MLP neurons of a small language model. Each row is named by its layer, matrix (up: input weights) and neuron, and shows model dimensions 64-191. Each number is 50 + 10 x the weight over its row's rms, rounded and kept within 0 to 99.
After each neuron's rows, "fires on" lists the tokens most often at its 100 highest values on Wikipedia text that the model never trained on. A number after a token or word is its count.

L5.up579:62 53 56 50 46 34 56 40 38 48 36 56 53 56 50 58 49 46 52 49 67 42 45 54 25 49 70 42 42 36 55 51 43 51 56 32 60 66 38 44 55 35 60 50 53 56 32 47 69 61 56 51 34 44 48 44 53 56 53 72 44 26 33 47 60 58 53 63 33 48 77 63 34 42 52 39 43 49 29 57 58 39 52 44 54 53 56 37 54 36 49 51 54 53 65 37 32 48 60 55 47 66 54 55 48 59 60 41 64 48 56 35 46 50 33 62 38 43 47 40 62 59 48 58 56 53 57 40
fires on: " re" 16, " pre" 14, " ad" 13, " Ad" 6, " rem" 5, " app" 5

L6.up287:62 40 57 45 70 49 52 40 49 31 67 52 30 41 58 65 36 35 52 48 40 43 46 46 52 47 75 41 55 35 55 31 51 62 49 34 32 57 42 49 68 62 67 56 62 58 58 74 70 48 45 36 58 50 49 46 47 66 53 77 37 38 55 43 55 51 36 47 46 58 50 53 47 59 47 66 43 62 40 39 47 43 51 48 47 49 34 45 63 59 49 52 53 45 44 38 35 45 55 50 41 68 41 65 51 44 59 53 56 51 61 76 48 56 52 64 48 47 42 66 39 46 70 72 40 62 43 34
fires on: " |" 20, " of" 14, "ept" 10, " end" 7, "-" 5, " \"" 5

L12.up203:69 55 51 35 57 33 55 48 47 32 45 56 54 39 55 51 60 35 43 60 58 54 48 35 58 43 58 29 54 51 69 70 43 64 54 59 54 58 42 51 73 63 53 52 55 62 52 39 35 57 58 38 52 58 58 62 55 41 58 29 43 60 47 62 45 57 43 43 57 49 49 50 57 51 40 59 31 48 54 24 51 47 46 54 45 53 42 43 54 58 50 59 62 34 58 59 32 49 61 44 37 44 38 51 63 53 33 48 44 45 43 42 54 55 35 46 38 43 59 58 52 45 52 51 49 29 55 35
fires on: " =" 28, "=" 23, " as" 10, " for" 7, " with" 6, " Department" 5

L16.up706:45 44 49 45 44 57 58 41 51 38 29 37 72 51 52 85 43 46 42 56 40 57 45 63 52 43 52 45 55 61 43 31 53 51 52 44 50 43 41 46 57 62 48 63 42 56 32 51 46 46 59 30 53 53 31 62 57 44 58 49 49 54 44 45 48 51 50 50 62 47 34 43 54 45 50 50 28 60 46 54 71 42 45 60 27 59 52 30 56 37 71 55 51 40 32 50 36 38 51 41 59 44 73 78 63 58 58 46 56 43 55 50 45 43 49 62 46 59 42 50 43 59 39 40 50 54 57 43
fires on: ";" 53, " |" 17, " =" 13, "," 7

L16.up284:56 46 62 39 54 32 54 50 69 36 60 53 57 64 47 65 58 49 57 34 62 51 50 60 45 47 56 62 27 41 41 69 47 46 52 42 41 48 53 62 55 47 60 42 59 43 38 52 37 41 44 40 41 56 50 49 63 51 24 50 36 32 43 67 48 55 43 62 62 57 50 51 59 64 48 62 60 48 52 48 53 50 40 46 47 50 36 43 36 49 47 41 52 39 40 68 36 51 68 69 41 46 48 75 60 54 55 39 43 58 71 47 56 40 31 67 44 46 51 62 55 39 42 54 57 43 52 41
fires on: " a" 22, " La" 8, " Na" 8, " Pa" 7, " la" 7, " as" 7

L13.up224:46 52 41 34 51 62 49 59 73 49 42 42 38 57 47 51 52 62 44 49 55 63 42 51 21 50 48 47 50 48 41 28 44 48 38 46 57 46 44 49 53 62 51 56 50 44 50 55 49 61 51 41 30 41 46 62 52 45 59 53 49 67 52 56 58 70 29 61 50 68 54 39 48 50 50 65 47 68 39 50 57 65 41 65 44 49 32 48 65 51 35 49 53 46 54 45 45 45 55 51 56 52 36 52 55 64 62 40 31 47 62 35 27 48 50 62 44 57 62 52 43 53 53 62 66 64 54 54
fires on: "=" 40, " Ad" 10, " Ex" 8, "De" 6, "Ch" 6, "de" 5

L13.up688:39 45 56 46 47 43 38 56 57 41 43 50 45 48 54 69 43 39 45 46 51 69 50 49 47 62 43 65 51 51 49 27 49 63 40 54 47 66 54 37 61 43 61 58 48 63 26 39 54 53 41 43 57 34 39 55 45 47 52 56 49 53 57 39 50 48 60 56 54 62 51 49 35 55 45 46 33 39 50 39 55 51 53 46 32 49 52 54 56 40 63 80 52 64 46 46 50 32 43 57 53 57 43 54 27 52 45 52 60 40 48 62 72 46 44 58 24 62 41 44 42 57 48 40 56 55 37 25
fires on: "ed" 22, " did" 13, " was" 11, " Built" 7, " while" 5

L12.up444:53 43 48 42 47 42 43 49 58 46 41 50 34 45 53 52 48 56 55 46 54 65 45 51 36 49 40 57 68 36 68 21 54 55 37 46 62 58 49 65 67 57 48 47 51 65 44 53 51 65 52 46 41 50 52 57 54 40 59 55 57 52 48 53 49 59 40 47 40 59 60 43 54 50 53 51 45 49 36 57 81 48 51 54 37 62 62 48 65 64 64 53 61 65 43 46 59 24 42 45 56 49 41 36 58 91 61 41 41 38 56 44 41 56 43 59 45 48 55 59 43 58 38 57 64 39 69 43
fires on: " of" 46, "–" 6, "olit" 5, " Jer" 4, " Per" 4

L7.up499:49 55 50 34 38 59 49 42 46 33 50 57 63 73 56 51 64 47 55 39 54 65 49 67 64 46 51 35 38 40 38 51 57 47 62 53 61 57 43 47 44 60 58 59 57 56 45 47 56 54 47 27 40 65 54 50 52 22 41 39 36 58 40 51 45 68 47 26 52 47 46 42 43 69 51 51 52 58 62 52 45 47 38 71 41 47 45 54 52 46 61 51 46 60 53 61 60 27 37 46 56 50 30 69 61 59 52 64 57 56 52 33 55 50 58 55 44 56 50 64 48 60 38 52 48 47 44 26
fires on: ":" 33, " /" 23, " and" 11, " since" 7, " with" 5

L11.up284:41 55 34 52 67 39 52 60 48 51 53 60 52 46 39 54 38 42 44 66 62 36 46 42 48 55 58 47 39 37 51 32 39 56 32 48 73 46 45 49 65 56 51 60 42 44 41 45 36 56 46 46 70 69 40 43 56 45 53 38 60 36 69 64 54 47 53 47 49 43 28 29 51 57 58 41 47 47 55 46 53 66 61 53 48 56 41 59 35 45 60 80 43 64 51 56 53 53 73 49 49 45 37 41 48 41 38 46 59 55 46 30 57 54 49 68 58 53 38 57 52 59 39 51 49 35 45 41
fires on: ";" 47, " |" 10, "," 7, "51" 4

L12.up49:46 52 45 38 61 50 55 65 49 33 41 56 25 55 46 57 38 59 50 49 50 76 44 57 42 53 57 57 44 49 67 40 45 50 68 44 48 58 43 42 49 54 52 44 63 53 46 41 46 44 59 40 52 46 56 43 66 32 32 50 52 30 32 60 63 39 27 29 60 52 55 47 53 61 53 52 69 46 54 42 55 62 53 67 37 50 46 25 38 47 60 64 50 58 46 42 50 39 49 49 62 75 49 61 34 55 52 56 42 52 58 47 63 62 48 43 45 57 35 67 51 52 32 43 55 60 24 56
fires on: "," 42, " (" 23, " |" 8

L14.up758:47 45 54 57 63 58 48 38 59 31 53 60 63 46 56 52 59 55 20 39 48 42 46 52 29 53 59 48 43 46 55 61 47 55 40 61 59 60 51 64 51 79 62 45 40 54 32 31 41 54 71 47 46 32 43 69 58 45 60 44 49 46 47 69 55 66 59 49 46 53 47 40 48 53 51 55 59 45 43 53 64 70 49 54 51 55 43 34 56 59 48 47 47 41 70 63 49 47 54 44 32 61 39 51 47 64 57 63 39 57 50 43 67 58 49 48 42 47 59 68 42 52 38 54 60 46 60 43
fires on: " National" 36, "." 13, "E" 13, "S" 10, "ian" 5, "s" 4

L13.up64:54 72 47 52 61 48 52 36 47 44 45 61 62 45 51 32 47 63 50 19 56 45 45 47 43 56 55 35 49 50 57 49 61 52 43 42 44 46 39 64 52 65 52 51 73 47 42 52 49 53 47 37 49 39 42 65 68 40 48 61 41 36 45 65 44 59 47 59 51 54 52 41 54 50 60 52 60 58 40 55 54 51 35 58 56 53 33 41 45 36 65 57 60 28 61 39 60 33 44 50 52 67 42 71 35 56 89 51 68 50 39 43 42 47 46 56 49 35 75 54 65 36 42 64 68 68 45 48
fires on: "'" 44, "iti" 9, " his" 9, " f" 7, "." 7, " 15" 4

L9.up33:59 50 56 45 45 57 40 53 56 65 62 48 58 48 60 66 60 69 23 52 70 52 44 62 53 52 39 28 50 61 46 47 50 60 36 33 44 72 43 62 41 68 60 53 55 51 42 45 66 56 45 45 43 60 58 40 52 49 48 53 46 50 60 64 66 57 45 39 47 59 39 48 58 42 41 52 33 79 59 52 46 41 51 56 43 43 50 57 53 54 71 53 50 60 50 61 44 47 49 47 58 46 40 86 43 52 58 44 51 47 45 45 41 57 55 45 47 56 53 53 30 49 49 52 37 42 45 30
fires on: " since" 18, "/" 14, "To" 11, " By" 9, " To" 6, " after" 5

L14.up168:61 37 45 55 49 40 38 59 60 41 47 49 52 51 58 49 61 50 36 53 59 56 46 50 45 75 50 52 36 65 51 45 51 52 49 67 43 63 39 48 45 69 61 63 46 60 47 66 35 45 59 45 38 62 54 54 57 48 48 33 43 62 63 50 31 34 56 53 65 44 60 51 63 45 54 53 32 49 65 35 49 54 62 27 43 57 55 53 44 46 76 61 65 47 39 25 37 30 53 44 55 51 48 52 46 60 48 53 37 52 59 62 48 47 41 36 44 46 55 44 41 72 33 74 47 57 32 46
fires on: " his" 28, "." 15, "," 7, "n" 6, " her" 4, " or" 4

L4.up635:47 49 49 48 51 57 50 30 46 39 46 44 31 42 49 47 34 39 50 47 44 46 51 62 46 50 71 41 48 56 42 36 49 57 59 28 55 62 43 50 58 42 39 50 43 62 47 32 68 75 39 56 60 58 55 30 60 42 48 48 52 54 49 51 56 42 63 15 57 55 52 57 48 49 51 58 58 55 51 59 37 29 47 38 54 42 46 52 51 52 61 42 43 62 74 53 46 54 37 61 45 72 40 42 39 53 53 54 37 35 57 50 56 61 58 52 59 48 46 25 48 46 54 62 63 58 42 44
fires on: "f" 20, "era" 12, "ish" 8, "y" 7, "&" 5

L12.up554:58 69 52 46 59 45 49 62 57 57 54 57 56 53 39 47 50 60 49 48 58 59 39 51 34 45 59 65 59 44 54 44 39 51 45 31 45 45 46 58 59 48 58 44 47 51 26 37 58 51 60 56 36 56 42 74 51 54 46 54 49 37 51 47 35 67 49 60 55 43 50 53 50 47 53 57 41 55 41 59 71 58 47 50 50 63 52 57 37 45 50 55 55 49 68 50 34 51 50 62 22 70 61 46 48 66 63 28 47 60 53 27 37 53 47 57 46 33 45 48 51 63 30 56 63 60 60 45
fires on: " Ad" 23, "l" 13, " ad" 12, " Sur" 9, " Di" 6, "Ar" 5

L16.up96:52 61 52 41 43 47 56 46 48 53 53 68 41 69 42 47 48 48 18 54 66 65 45 43 47 75 64 64 36 47 39 62 45 53 58 50 54 43 42 52 72 70 51 48 33 55 51 43 37 56 52 45 53 55 53 44 53 46 51 47 49 56 44 64 53 53 39 26 49 55 56 50 51 57 28 46 55 59 41 47 39 70 59 45 39 42 62 50 47 48 49 48 48 43 51 45 52 50 49 41 46 51 53 49 51 59 49 50 32 40 73 39 76 61 49 49 43 32 57 58 64 54 48 47 55 46 60 42
fires on: " of" 31, " La" 9, " called" 7, " Las" 5

L12.up178:41 34 45 49 66 46 28 28 63 34 60 57 45 63 50 57 55 62 35 40 63 72 41 55 62 62 62 29 36 54 68 52 38 56 42 59 55 70 41 60 43 50 58 48 45 62 46 36 35 51 68 56 53 66 61 60 69 53 61 52 52 52 41 62 41 54 42 58 45 54 55 44 36 55 37 64 51 51 57 47 53 47 43 47 41 62 63 65 62 50 49 24 59 42 59 66 44 46 64 49 55 77 50 60 52 62 55 50 39 57 52 45 59 45 56 60 45 53 47 46 57 59 44 66 58 31 50 32
fires on: "." 47, "S" 8, "col" 4

L13.up232:79 49 47 57 43 48 48 57 52 51 40 57 64 33 63 45 39 55 52 37 50 57 50 48 50 53 41 49 38 54 46 48 45 70 37 50 49 48 52 33 58 58 53 53 35 56 52 53 40 59 69 49 29 49 51 57 62 46 64 29 56 49 51 55 51 48 63 60 65 58 38 31 48 36 30 52 47 37 47 33 50 52 62 34 53 42 52 44 47 55 55 55 57 67 43 41 43 51 58 50 53 38 44 48 38 40 48 51 57 34 50 37 44 31 47 43 54 47 38 38 36 50 44 56 58 58 33 52
fires on: "'" 24, " her" 15, " Candidate" 14, " his" 7, " His" 7

L14.up323:58 58 41 43 35 54 66 44 38 47 41 37 46 56 43 74 43 36 47 63 57 64 48 50 46 39 65 38 55 46 56 58 33 54 33 42 58 62 36 50 52 41 46 60 45 64 54 43 58 44 40 41 61 57 46 65 68 54 64 40 49 29 67 46 62 57 39 58 63 42 50 49 58 57 62 55 47 58 53 40 81 56 52 62 44 55 35 43 53 38 69 57 38 49 40 38 58 49 57 48 43 55 49 50 48 48 36 52 33 67 42 49 39 64 47 44 55 55 26 66 45 45 46 46 52 41 47 50
fires on: " |" 36, "," 27, ")" 21

L9.up693:45 64 44 48 47 37 40 49 63 39 68 43 41 68 44 47 45 50 51 39 58 50 49 56 28 45 58 47 46 40 41 58 30 47 68 35 41 70 54 50 43 56 58 55 60 52 49 49 43 45 62 36 62 60 56 40 56 55 41 46 51 51 36 43 46 51 47 46 54 60 28 40 76 63 56 67 59 74 36 48 56 57 47 40 51 54 44 49 42 60 46 49 51 47 62 48 56 35 61 52 55 51 46 57 40 56 50 53 45 61 54 28 57 44 53 42 50 63 56 57 59 58 52 49 66 53 28 44
fires on: " Th" 15, "." 15, " P" 10, "P" 10, "J" 9, "Th" 8

L11.up494:73 65 46 41 42 36 55 46 44 35 56 72 60 58 59 64 46 45 61 50 35 57 48 58 58 62 55 40 25 41 50 60 42 63 45 27 62 45 48 53 55 35 44 61 63 62 58 36 45 43 54 51 45 44 53 45 60 53 51 30 47 44 52 56 60 57 46 40 55 61 53 55 46 64 48 36 44 44 60 36 53 46 47 64 45 41 45 57 51 56 67 53 55 54 28 61 39 48 34 56 41 52 46 55 53 45 56 60 56 58 35 70 41 56 41 52 48 42 43 60 50 30 32 41 54 60 36 47
fires on: " with" 29, " announced" 11, " |" 10, " -" 9, " –" 6, " included" 5

L10.up53:55 55 56 38 45 45 48 63 33 40 54 30 43 41 67 53 49 59 45 43 37 52 41 33 50 44 58 51 45 59 68 62 33 60 53 53 45 60 46 61 51 38 68 66 56 60 46 42 60 53 56 45 66 42 50 39 45 46 51 53 50 52 48 65 69 40 45 36 56 43 48 44 72 60 57 46 61 61 34 37 67 48 45 37 34 55 57 44 55 44 53 62 61 43 52 31 40 56 45 30 45 57 49 66 57 52 69 52 39 52 55 38 52 71 51 51 45 45 45 60 53 50 42 58 54 44 53 48
fires on: "," 36, " when" 11, " as" 9, "  " 8, " |" 5

L4.up590:65 37 51 32 61 46 54 41 54 26 49 47 52 50 42 75 47 37 37 47 56 66 45 37 37 52 57 49 40 53 62 58 41 56 51 45 63 58 41 57 72 53 40 60 52 68 59 53 50 53 52 47 55 47 64 40 47 61 57 35 43 56 44 48 54 53 49 35 41 46 55 51 64 60 43 49 42 52 57 28 78 60 52 62 43 59 49 35 57 41 44 72 62 45 57 41 40 50 53 49 49 61 45 45 51 67 61 59 47 28 61 58 53 53 49 56 35 47 46 61 49 38 49 51 54 50 57 55
fires on: " =" 58, " cont" 8, " counter" 5, " ass" 4, " made" 4, " as" 4

L9.up111:50 63 56 47 38 46 41 52 67 34 48 62 48 51 39 58 43 49 27 38 60 73 42 44 23 53 53 41 35 53 40 67 44 53 46 56 43 49 46 57 61 46 58 54 53 62 53 58 38 43 61 45 53 55 55 38 58 50 55 41 41 44 49 50 45 60 38 45 40 47 41 55 62 53 39 49 60 57 55 49 54 58 41 61 37 53 48 55 42 37 36 40 74 45 54 63 41 62 52 47 61 61 57 63 56 44 50 34 46 36 60 48 56 61 57 59 40 47 47 60 59 42 39 54 71 59 37 48
fires on: " as" 42, " [" 12, " the" 7, "-" 6, " a" 4

L3.up565:42 24 33 31 59 49 53 46 56 64 39 47 53 55 47 41 29 45 50 62 45 46 62 62 48 59 61 30 45 45 48 48 44 33 43 50 62 56 41 43 60 59 41 58 44 80 70 33 76 67 49 46 55 54 48 59 47 62 51 42 45 53 33 47 49 58 49 39 51 62 48 23 44 43 53 60 50 57 46 53 58 46 36 56 64 53 44 50 43 62 75 34 53 50 47 49 54 56 38 63 49 51 41 54 44 51 59 52 51 35 46 44 43 68 47 41 57 49 39 43 50 45 52 62 64 47 53 37
fires on: "f" 15, "h" 9, "ish" 8, "iv" 7, " thus" 7, " called" 5

L16.up600:43 59 54 45 39 66 61 46 50 31 48 65 51 58 55 53 56 38 62 41 44 69 52 57 54 51 47 37 40 47 41 47 65 52 62 50 48 45 30 35 52 41 64 58 56 60 58 39 57 43 47 38 57 18 58 35 58 29 33 49 50 51 56 60 46 54 47 47 49 49 42 41 43 61 48 50 52 49 53 43 60 53 43 36 29 43 62 46 43 67 63 42 52 57 55 69 49 36 51 45 55 69 27 71 50 58 54 57 36 57 52 41 47 60 64 38 46 46 48 62 34 65 53 59 60 58 57 41
fires on: " and" 26, " of" 20, ":" 7, " to" 7, "," 4

L16.up394:51 46 64 54 46 63 46 47 58 48 47 60 50 47 48 55 40 56 50 39 51 93 49 53 31 73 49 38 37 54 52 58 46 42 51 59 49 40 51 47 53 48 51 45 46 54 54 42 56 61 62 28 38 69 61 56 50 45 39 58 39 29 47 65 47 50 42 50 72 59 60 45 62 47 47 73 51 51 60 37 53 59 43 50 52 45 46 45 48 55 48 37 48 34 53 70 55 47 59 36 39 34 42 71 55 51 55 52 54 58 52 43 47 33 27 47 46 48 72 40 56 38 39 42 54 46 47 46
fires on: " t" 25, " as" 13, " a" 12, "T" 7, "ort" 5, " v" 5

L14.up540:61 49 64 40 45 49 68 48 66 46 51 55 44 53 53 46 57 65 34 60 42 56 46 51 37 61 73 57 49 38 60 47 35 54 50 52 60 41 47 52 54 52 46 53 44 44 51 52 48 74 58 37 40 50 42 68 61 41 53 30 34 51 52 60 59 60 49 40 47 51 52 57 48 62 43 53 49 61 43 51 53 47 52 65 36 54 26 21 51 48 54 58 56 38 38 46 35 28 51 42 44 47 33 53 57 65 43 53 39 55 40 56 62 46 33 66 38 54 67 75 35 42 51 54 51 47 62 56
fires on: "=" 26, " =" 19, " po" 6, " exc" 4, "s" 4

L4.up71:64 45 65 45 72 55 59 43 33 47 57 54 58 56 47 49 47 45 34 42 58 43 51 42 38 50 49 48 50 45 59 36 42 51 54 47 29 51 28 41 52 35 59 59 61 62 47 52 60 39 58 44 44 34 41 58 50 43 40 50 45 45 53 49 55 65 45 62 38 66 41 40 63 51 59 33 60 29 78 41 32 70 44 36 57 52 45 53 47 46 32 58 51 58 56 48 47 48 39 13 36 38 50 39 44 58 43 49 54 32 53 36 66 49 54 58 65 48 50 46 58 57 47 50 43 42 49 52
fires on: " also" 59, " /" 6, " currently" 5

L16.up409:63 52 45 50 18 41 38 41 52 48 60 54 57 51 42 47 46 44 50 35 33 48 40 50 60 49 51 35 47 35 66 49 55 63 47 45 51 42 37 48 45 44 61 45 67 51 48 49 50 32 50 41 42 36 51 68 62 30 48 51 48 36 52 62 60 56 58 46 64 45 56 61 41 39 54 57 41 54 48 46 59 59 45 54 54 59 45 43 55 35 46 42 60 26 37 57 63 38 42 46 46 58 49 53 39 61 65 60 55 54 42 49 47 59 58 48 49 47 70 61 49 38 60 49 66 58 34 50
fires on: "," 23, "W" 16, "iv" 7, " f" 7, "." 5

L13.up308:68 39 30 40 45 49 55 63 64 41 33 33 46 34 54 73 29 35 53 55 33 47 47 45 61 50 49 64 61 60 44 62 37 51 47 45 64 42 48 41 62 33 45 56 53 55 53 51 50 57 48 42 54 37 53 49 51 16 46 49 55 38 43 59 59 52 48 48 66 40 41 40 63 72 53 58 32 45 41 65 56 50 54 53 34 56 55 44 63 43 64 74 60 40 52 31 47 51 55 36 53 74 55 55 53 50 52 55 32 47 62 45 44 48 42 47 54 57 42 67 59 55 35 51 52 66 55 44
fires on: "\n" 51, " |" 5, " Ste" 4, "  " 4, "," 4

L7.up145:67 54 58 47 59 54 72 42 41 28 53 76 43 52 67 52 49 41 38 48 56 45 46 50 59 51 72 44 51 42 43 41 49 52 48 46 52 55 42 44 51 65 72 63 49 59 43 46 62 59 46 41 46 57 67 52 53 47 38 63 43 48 49 49 77 66 38 38 49 45 55 45 36 46 49 70 57 67 57 52 53 45 56 44 39 49 48 50 54 54 62 67 51 50 37 56 56 30 57 42 53 60 55 68 49 57 47 41 46 58 56 44 49 54 40 50 47 51 50 61 48 68 45 46 42 58 60 31
fires on: " of" 36, " to" 23, " for" 18, " |" 13, " and" 7

L3.up454:64 49 28 17 51 41 59 58 41 38 51 56 42 43 50 78 52 57 36 61 49 62 45 58 44 62 54 37 38 56 52 55 35 60 31 13 41 50 39 59 69 50 46 50 46 56 37 52 38 55 49 50 53 48 66 47 58 52 55 46 53 49 46 70 63 54 55 47 48 52 47 47 42 47 47 56 57 45 45 34 56 57 45 61 42 43 45 43 61 60 48 68 54 39 35 55 49 44 55 60 53 49 46 75 51 59 48 57 43 48 70 57 44 51 71 59 40 53 49 66 55 57 35 56 59 41 69 51
fires on: " An" 18, " an" 16, " under" 15, " were" 15, " Al" 11, " D" 9

L12.up68:34 56 34 34 39 47 69 57 55 49 50 70 38 57 52 67 32 50 56 48 62 68 45 47 37 41 57 50 56 58 49 35 54 52 60 47 37 48 45 53 40 65 55 59 37 53 61 63 55 46 48 49 44 43 51 49 64 50 54 39 52 53 28 38 61 50 55 53 65 52 51 47 41 64 70 69 61 39 53 48 66 65 50 52 44 46 21 43 64 64 60 51 54 52 38 43 49 23 52 50 52 70 40 60 38 43 55 61 38 52 60 57 50 42 45 63 50 47 51 39 58 46 47 48 56 61 44 39
fires on: " |" 30, " (" 15, "(" 10, "se" 5

L14.up549:65 58 54 34 32 36 55 45 48 53 59 46 62 44 58 51 73 63 41 32 51 38 47 54 44 61 45 26 56 53 46 58 58 78 33 49 44 43 39 44 66 64 58 72 54 78 53 73 53 58 48 36 60 44 57 51 50 62 61 38 45 23 56 57 64 47 39 26 50 53 41 33 45 59 45 48 34 64 45 52 51 47 49 60 35 46 43 50 60 40 56 69 47 46 57 57 50 45 66 41 55 55 35 70 39 49 51 56 52 60 49 53 26 62 61 38 40 37 45 54 34 54 49 61 54 50 58 49
fires on: " until" 27, " since" 17, " of" 8, " after" 5, " between" 4

L13.up66:70 55 40 34 65 44 45 44 44 28 53 73 50 47 46 74 47 46 41 47 36 53 50 61 46 51 38 44 31 45 40 61 44 59 44 35 26 52 28 53 61 51 39 50 65 73 47 55 60 43 55 46 55 62 34 49 53 49 44 66 53 48 61 66 64 36 44 43 49 61 45 59 55 47 46 73 48 57 46 46 54 54 50 56 42 42 46 48 53 63 69 54 57 54 41 45 40 61 62 44 38 45 58 55 40 49 60 42 42 55 72 47 26 63 61 38 42 49 54 66 41 45 48 59 63 64 58 48
fires on: " an" 94, " An" 5

L14.up562:50 38 60 38 63 55 49 53 59 35 59 44 52 48 76 67 52 61 45 44 48 49 46 42 38 64 60 62 41 57 65 45 53 60 60 54 59 49 43 46 53 59 75 47 57 56 41 45 49 54 48 48 37 40 51 55 67 44 50 39 48 51 55 55 67 54 55 42 40 65 44 50 35 55 56 63 41 43 55 47 49 46 53 32 21 51 37 34 62 57 59 61 46 59 52 33 71 42 51 45 40 51 53 53 45 64 51 45 34 48 55 41 59 58 54 51 45 48 39 65 52 63 47 53 60 43 47 47
fires on: " in" 47, ":" 12, " is" 10, " |" 7, " of" 6

L4.up146:57 53 32 41 48 21 43 35 36 45 46 46 50 71 48 48 46 56 45 41 60 53 42 55 28 41 62 43 57 36 39 47 42 49 51 41 66 67 48 80 42 46 75 38 29 44 60 62 49 50 82 45 38 53 62 48 49 48 53 46 54 49 26 64 50 67 59 47 48 65 49 48 53 55 39 63 56 60 47 51 61 47 48 43 44 62 63 53 56 61 43 46 57 24 58 72 37 47 49 48 39 65 44 57 53 69 54 41 39 49 56 37 48 38 51 60 42 57 39 55 52 58 37 54 70 48 50 50
fires on: "." 19, " Pe" 10, "P" 10, " Ap" 5, " Ag" 4, "Pe" 4

L4.up470:50 56 56 50 39 34 49 52 68 39 38 56 45 58 46 54 51 53 51 39 59 44 50 62 50 43 45 50 62 44 60 37 48 56 29 55 55 51 47 42 84 74 63 47 51 63 55 38 44 60 60 47 39 48 38 47 57 50 61 44 51 39 60 58 42 60 39 53 46 59 34 52 42 61 58 56 38 50 41 46 54 49 49 47 43 58 71 43 52 53 48 66 54 47 48 61 42 44 47 50 49 53 49 44 56 64 57 43 48 20 55 57 67 43 30 71 41 35 52 74 51 40 37 67 52 49 65 46
fires on: " of" 79, " Association" 6, " Secretary" 5

L12.up535:53 51 60 37 31 47 53 65 46 48 63 32 49 41 70 47 53 65 56 54 45 38 43 54 49 51 53 46 50 62 43 68 41 61 44 53 49 49 44 41 50 65 38 54 63 75 44 68 56 56 38 37 43 45 59 43 50 58 50 59 48 31 45 52 47 39 43 52 58 72 47 52 41 46 45 59 46 49 46 46 56 42 55 40 44 49 51 33 65 42 33 79 55 54 49 55 43 52 71 48 47 53 28 76 52 49 60 47 53 49 48 64 28 64 54 46 50 41 46 61 14 55 58 67 47 72 40 43
fires on: " after" 20, " until" 15, " since" 7, " before" 6, " 8" 5

L9.up48:51 50 51 53 60 50 58 61 52 56 54 60 48 59 44 45 38 43 55 54 53 63 61 31 52 39 61 56 49 40 49 42 47 42 58 47 39 42 38 39 51 46 58 48 59 38 59 34 52 52 51 22 54 32 48 65 51 59 59 49 48 46 66 43 59 51 61 65 63 50 38 46 58 22 63 44 48 38 70 54 38 56 47 33 38 48 46 63 58 43 39 70 63 59 47 39 60 67 40 53 56 38 47 65 46 54 33 54 51 48 36 35 45 50 35 51 43 45 35 61 48 42 60 42 55 52 38 52
fires on: "N" 37, " /" 6, "ance" 4, "sor" 4

L7.up116:76 55 47 36 60 56 72 40 49 39 49 63 48 55 52 69 52 69 61 50 51 53 40 50 52 62 51 41 42 50 66 71 45 47 39 33 65 54 37 46 71 41 51 68 57 62 45 38 42 51 56 51 49 56 46 46 65 53 55 27 48 16 71 48 50 53 62 50 57 41 48 42 39 58 44 40 52 50 52 37 61 44 55 47 35 55 45 33 62 50 63 58 53 33 40 43 63 34 39 52 55 40 61 52 65 68 51 45 59 47 52 58 57 58 42 46 40 47 46 60 57 57 43 56 54 51 51 61
fires on: " |" 49, " –" 18, " by" 7, ":" 7, " for" 4

L3.up60:43 40 39 55 56 50 42 53 61 52 55 36 53 71 36 46 32 52 46 26 45 59 51 51 24 54 62 48 46 56 55 42 32 53 46 49 38 71 52 62 56 30 53 64 54 56 36 72 46 42 61 46 45 52 71 53 46 52 43 38 56 40 47 53 56 46 51 40 69 28 36 51 47 52 40 62 47 69 57 51 56 40 47 57 48 58 54 51 35 60 50 55 55 52 44 38 43 31 52 37 62 62 53 56 50 54 58 50 42 53 58 54 53 57 49 46 56 71 43 50 62 67 53 54 67 36 55 37
fires on: " Kr" 21, " Ku" 18, " van" 11, " Mc" 7, " Mah" 7

L14.up101:52 47 56 42 43 43 69 53 53 50 43 69 43 38 64 66 50 27 40 48 57 70 54 79 59 54 54 40 53 51 51 52 40 43 54 41 32 63 38 58 51 61 45 56 54 58 43 68 51 62 40 45 43 46 59 50 55 45 42 73 49 39 45 49 35 37 45 47 43 70 55 58 49 50 57 57 43 56 37 41 58 45 44 58 54 55 46 46 49 55 49 63 45 46 37 27 44 57 67 46 54 58 44 70 51 59 71 46 53 31 41 71 60 43 57 60 30 53 55 58 44 54 29 55 50 67 51 52
fires on: " of" 42, "-" 21, " vi" 11, " the" 4

L11.up165:39 47 39 43 57 26 26 48 69 49 61 52 60 63 63 51 49 64 48 44 43 56 48 69 50 50 57 29 48 45 63 44 41 61 28 44 48 64 49 59 48 59 57 36 57 53 56 46 32 35 72 52 35 74 37 55 67 27 51 44 49 46 35 46 70 56 56 38 47 54 58 41 69 70 56 61 48 52 57 50 52 66 50 63 38 60 49 42 36 69 49 43 54 51 54 51 50 33 69 51 45 55 56 56 18 49 56 52 43 49 61 36 42 48 52 49 50 40 55 67 63 29 40 47 49 36 46 48
fires on: "." 55, " P" 5, " Li" 5